From a checkpoint of a small transformer trained on Wikipedia: 17 layers, MLP 448 SwiGLU.
MLP neurons of a small language model. Each row is named by its layer, matrix (gate and up: input weights; down: output weights) and neuron, and shows model dimensions 0-159. Each number is 500 + 25 x the weight over its row's rms, rounded and kept within 0 to 999. Numbers have three digits each. A neuron's up and down rows have the sign that makes its largest values positive.
After each neuron's rows, "fires in" lists the words (lower case) most often at its 100 highest values on Wikipedia text that the model never trained on; "fires before" lists the tokens most often just after its 100 highest values on Wikipedia text that the model never trained on.

L11.gate393:474444514522463569498538483468486501476496469472494549504516460508492537478546463496505464470480455526464497481534499502526492472488487519485514515495538492503500469534574518528476508512509519516501478475487505477501508512498556499517502490476516475496543480500474543482531495509521504492478505488493501459489477493504484510533488516518513518464501512526457509477502472468574477504499495475539486480496475524495483539548523453485491471499495486512498501475538533527506493544469481
L11.up393:524475499488486565466512506498536484490501501520505492521491525493490524495532486478529465526520502490519502496491481548519496491528494475503459503527499535509525445466488558483540503484502493503482526444499524490510500544479487519475466463479509496505482511474503534518501524488483528520524525489547499501518500483512567532504476526449503470513459539540515513462524468504529476496483506520493450479536484510534488539513539487504541528493456503482504564513543535498509511540498507
L11.down393:484451542503521491516501511530522437490496511485493520516512478457466526479535469517513469545468502507519524505502501532489533522495479473481482558478508515518507501514501470513498499537462509495469450498492499517489506507501497493507484462498521459495514510516528528498516453512510546535530463482506460486493478457447548492482509510442512520510509503482481493517483475495466515514509488483476530450453547533506481511515491500554497507483478484476472507497521522517481519507591497
fires in: "such", "worked", "served", "playing", "known", "working"
fires before: " as", " in", " on", " for", " career"

L14.gate336:492495531522522505530515469459493497514543537469543484510485518482541506449518518449457509456490554488457477531502477492543514479533482524491478481442503508489520510474526482508481481479487531479480506503554491508500516477516503531485532501496485525470512507497486492440478526497470528504473460502536480487516507504496531509487518487490478535512504455494535505472505462457511470476469509512514528504513474481518495511488550519473440522467466498509477498508474513536493478436496517
L14.up336:472505496514498504527465479497462472493460529565514514453549508474528458518508471487547509497477489478497499508481537500506541485510529530507463494495523480507511474491510497541483498463452513510507495472516465478500507447508494507521515544481535487494522489475540520469507493499459499490480511486504480481493503552511494493458483539467514454505529494540472511510494457465524479562536533504470493523508457525512494432510508497496501503517491497509512453535531498515544525474478496
L14.down336:498501528502496478457507460518545480500545490493482456517461514501491531461490509473480483514490488514548491532571485500471472520510515498505504492536517505471529507485530476510520533494583510503490528486498539590471499537488513482452511538515477529477462505490484482497501522490498517461480468494498514527518510509536498505501527469500494491537497522533513478496477485478448460477480512485489495512527464522456452507484491504480470480521472519523495497496494494489475465517522538
fires in: "south", "northern", "north", "southern"
fires before: "er", "west", "east", " America", " Group", " Car"

L13.gate47:481491510527509524487499504491501454525502461481488555523536525481501517467471479520470488508514469504513539497475447505508464493513540518477497507473491502536464527500447454489502495497493438512489507478511491505514518507479486496538517506472475535531504551459518492541513526519495505496531501481513473487480464492555558474495511491513464525517505461535485527490517515515481481471470525447517523532505514460520504534506521440496483551512487506488526477491504530545477498543476511
L13.up47:504504473548519473487503495484482476551486471488514499540528474485503510449499505516521516493492478486437474523495499500502469492534521490491546511454495515536515457473526492535484563480498520516494486500484502475468505518491507486494538477467522494524514506505479472500513485466485538487514507476536489506509520479428500463491500514525530496517518494517493516515516478484494509491487492533563540464507550497520531547546492416495535506518458540503509545489478519497482517499514497
L13.down47:525468512502496522517451503525526483481478493522502497540520488491495485543517484530532485472525475484506545519519526490506499503515437524508516501525487531551515532477527499500497522489526451494484476517495516467531467533490497491504474543533485533533530511493524464481561484519473518497500462488505434485485508473517542465527465488548509476463504476472488512496497513513532491496503515524517514517507470462504479519552489518520496470515484513438509502453541491505505512515564522
fires in: "such", "well", "announced", "described", "immediately", "noted"
fires before: " as", " that", " the", "di", " on"

L10.gate425:523494529511505543490521488495498503473491475492514447505519479453515502557477498543536522474503466497514530526526499490495430481469462518500487509416471539527500444461476494487485502487517488492486520518500492477475506461494522489484532492492547502542491510488500488527518490454514525490528470498501513464469523466509522520509500457495522504516512468543468494503547486509505493509524530484514512521453511488531494477511459486536531487508502513487511507488535580520480498529492499
L10.up425:497533554492459499516526523457515480510473502491525471497493504504559546486462469507512484488450498495468481514537541481506476488485474483515526459506523475519481490489450481511499492496523509499462493492450516525504522499470525483499536511475496498503521496541532497553474466435504534509519533514460506518518476512537530493500520469478511516486473484479502512488486490490482539504550526511488474462441504488490549496551521487453464540459501511524499513499522501516522516505512531
L10.down425:478508460497509500487479522509499510530528474471555528526504563497510447572514489474505508505506546523469497543504478491542509539537514515507491500537484435467494503467415495515488474512555453511489531463523503517545508520493532452512454487513480471487512494483515502513481503500495508490483509521500513512514506493471529515530515468463478472531536522498466479488538481451498519516494510519480492491471484473528481469474529515509486484501481487479503525510511493501509470513504511
fires in: "such", "known", "well", "available", "significant"
fires before: " as", "able", "ant"

L6.gate101:504511529457486477492478475515469450489459536532515489527503496496541466510508499467506519463524485520507509435499463541495526493506476531496529526461494486505507484496510519543464541501482512487505467470489504468525517485478509527518527488519487463500512471499517454536449482453476492478488485497513524535451487553510496541469508495492501504492492474556555499527530525512513477475477488484524489494497456508482475456500488520508527462462468526497500505434469492504492489476489513
L6.up101:482510509513458518447505520493471501527519514530506522475474475554507521475469449451493519515481515504516517467515481478464545511511488506488496553509519499493528467500476495514524470506492475479491468478557497501475468466505469517519527489465469513523482457482501486458475508513472533495462514525539501505475499500467486503455489531477487477500498518442503461487480473522475508511533474484461508516479530501523565500484454500453510499469492478517489468552460494503525466503492491
L6.down101:493472474523466557472491538525508513484540457471466540485529540533475516547469477534495453492472489471486499518492506517532567505476511498524508486493465448486526510506519488492518484503473534466501424465479507454465511510487453497497526473502487525516469490464507516481499488498504510468509501502509472527527528487509485515447490507476484496499519475444489473482501494520497501521504461480467540504509472522482529518537514500461508509488482465495507494495476496524544512468526469
fires in: "it", "professor", "country", "roof", "professional", "agreement"
fires before: "s", " is", " was", ".", "al", "f"

L8.gate349:547487483555486481502495516464469510468532509508512502472462468495527479530481518508528484472545505511486486470496523521487482464508493488484476513476503462529508546520510524488495532506488509524485501525521482474471511470517508538485534456485497475491498491508543519494476456516496475487528531500581506499527484540532468495490507499477476514482521505459453506512476497472501547488530493499456496535500532518491504483486495458486524442470486416519516524514523513469514519466490473
L8.up349:539470485480472502486480495521471485475521547543525499523498445470518498549440446508501457435517508516503474527479536487543502539485518464502515525493472531505460524526457466475480524509518531482482529478496490482448485498507476476478511489479496457528517503470483500505518488478504507493527501515498513556496514487507466498527455481474507484495503469508525490486482462469522527493477516482503473543467506521541502507524484512551471482498490472505518479463520511472503452494484503
L8.down349:469489506489534458525471514480506558529524453481503542498516524536499465446490483467524447487510501531485495511547474538510514515498477493480448484530495481465500519532477474454487462487515497474483502475529474511484517446508490483501497520516478549519514533535482522518477470518466508467514473497466467504458495502514492592467505528474494482518460480481499497484496507508479488519499501515486492513493538546518512490493520503511502494519515492474548494503462455518488489503486532
fires in: "it", "its", "since"
fires before: " was", " is", " has", "s", "ce"

L12.gate327:532509479502478502499460502474464489495512531542506471506529464497567474555472537507540476499555501499489479518543469470494484534497515495522468471505518512514486531508470473508512514503453474523481482439501497500516496521513463502501504513506457473489504525482521471504505501522439492515508504479520515507566493487549462512495455498500466490511514514518509509475480488482536484515493479548467468500449470488498479469472505520491458521518492499502506464455519481552477513538509512
L12.up327:501493457510492521472525512517469478540502494524507487525509516470517503475473519489522507490498495488546526501520500499502524451504498556492541500494523485502474509534506547460492490516505496498470530498508527490501494494480480516480497499519524496494496506504549503518487486461504512506516495502506505504506502525497513533510540455508516525490506465493449525504523561479509446435466441487514511551453527504559542514448528538537538491479534501567499538484518492528512496501463527
L12.down327:466512519500524477491490503523531510488451478487481468504500504464472532464490513467496511534542444508478488556471538489476494534482510515505526486470506489488480482522485549543494493495470490487504492474485476511540442464511545550498480537545501447480510540498484531503509551500470525521514496529550483526490457485530520469466464531505501510513507508485493505492454500490472507466507503493479504519492481489511471522503565472504481503464533499522501465488456482497491502518521532
fires in: "it", "cd", "top"
fires before: " was", " is", " has", "op", "D", " "

L14.gate152:532496471496514564502473526486500476477521463525520461505516538478525509504530481513503487534485480508512519493496502496517465497468557562512524504480508502470496513506445508496497507480471495485557491497493523453508535511503499510481482537472528405549525496489475515488500491514463525483528468446504487504458509471498496508511469481470449521500473492501517532473553527511498480555508507515484508492503510478512505516506470499499502485471523466520514506437493482505479502503456519
L14.up152:557478508492472488465479547505493507469508508516489457472471467485528510515520512525475489518475467490499459486515528532486474501480501537500502541567494451479499456492502496484519549514511479515473482525541514469496506494478485571474471510515490489520500489468465470507542519517515515469505501506538447499456478460484521515483504471473496476471483502483484512507432508509536473505507493483485498511483533508518478502485458480500488489513455515527541531483465497524515551506538511
L14.down152:520523521485469526467505505514467488488502484509479500513499520463486510421510500489515518498563501468516499479510515484492487466480484487493480471495461514546516498487499542475505480539492525498506480516474527524451502491525496494507527456466469484525521522520486501502445491531545501516519519480529499512543480522478546447487474476455485489545481533523469498469493512504458463453484527504497521465508508459513487479527517456486471501489499435528498530493510441509482484505481507
fires in: "it", "theatre", "that", "there", "theater", "which"
fires before: " was", "re", " is", "er", " has", " are"

L14.gate54:511521509490473498525507502460461502487510488509504461483522481502485436455556482571518503485500503511480505432523475520531478519489497496479488482506497503488494528491513506494520532512536526538475474480506450494512528467479508495497535461456480479497492503462448490540475479468497507457473517504496481466555517494514507449516499496498495495517498467482453474508532492482479492510475531528504495536469487472526535510472521448550485523536521523530530513515498482492475484536522486
L14.up54:506527514520492506475518465514490508492520471464543489527463504487476522454530503514493513473474500483507506491531479497495458511548484472545509497480489531522440490474530484486504549508521541519517498472488492520479487480499476427487511534501526507438474472513478514492518491513450503487467512468462540466525486498525453536540473471484501491483500505498500480478482553444503502495506479499480539537481527536483519503476477488506526495507511506486538430479486482524474516497524512
L14.down54:519470483523515493498485483548542545507526545494528487517503514481461555490504505482548457507491517494522459489472484493536484519512517507485532529505552507461488495491486525494494496492503492497409533472494486509479464457475500526501534520488546523514498479486456513496459517474481543514496543549499483458541520475509488512514533531509507511489503543468475514479527511509510545505501519517477503460495530509495530498524491526503475491538471525528516522490484518494540518528539480
fires in: "northern", "southern", "eastern", "archaeology", "architectural", "architecture"
fires before: "n", "ite", "a", "ive"

L14.gate103:505522469567497519503487484506485495533483467482505444503532467498485516493489533521466498488499531521486516501529476509465483491468500466496458448468514487519509470463484567517511526474476515513555504486502517547511514476485496509495552482470528510495540516466518501564525535502522492449495490491522550502539527503495500464520458515489483483480480485507518510493504511492536417523487503520524511533528496531490491514536492490520476502460476520502479492461530495489506483491515511
L14.up103:541480476498475472493504526481530451472508522530486474545486482457534489539476488475534528491543501474519490528481460523479522549515499494533454459529508510512497531544501509515481497478485477470517492523577519549516496490512460509486497532509491444490505482511514517523499506495480518492487452460509510480490496497529482521480536512528474482513494494499481555510498508482492459488498501472509490484502496564527459514536490532489493442494554528526489494494476496536482516497491520
L14.down103:487485508528492492490516510509471533506555490491525496534530510470479479506509504483528485485454524476544500513519497511491562546470516516506486455469488500522514521492472480475472500479509451544469486512518538527486457512488520466522484484450502482448526503465487506515464460471469527520510497522513525509522533485504431493484500511463482448513536490559493521491519507475478511506537481530493466530529506541490528515497483500496510526496496493523495416509514499497519495503522479
fires in: "south", "northern", "north", "southern", "netherlands"
fires before: "er", " Africa", " Car", "west", "east", " America"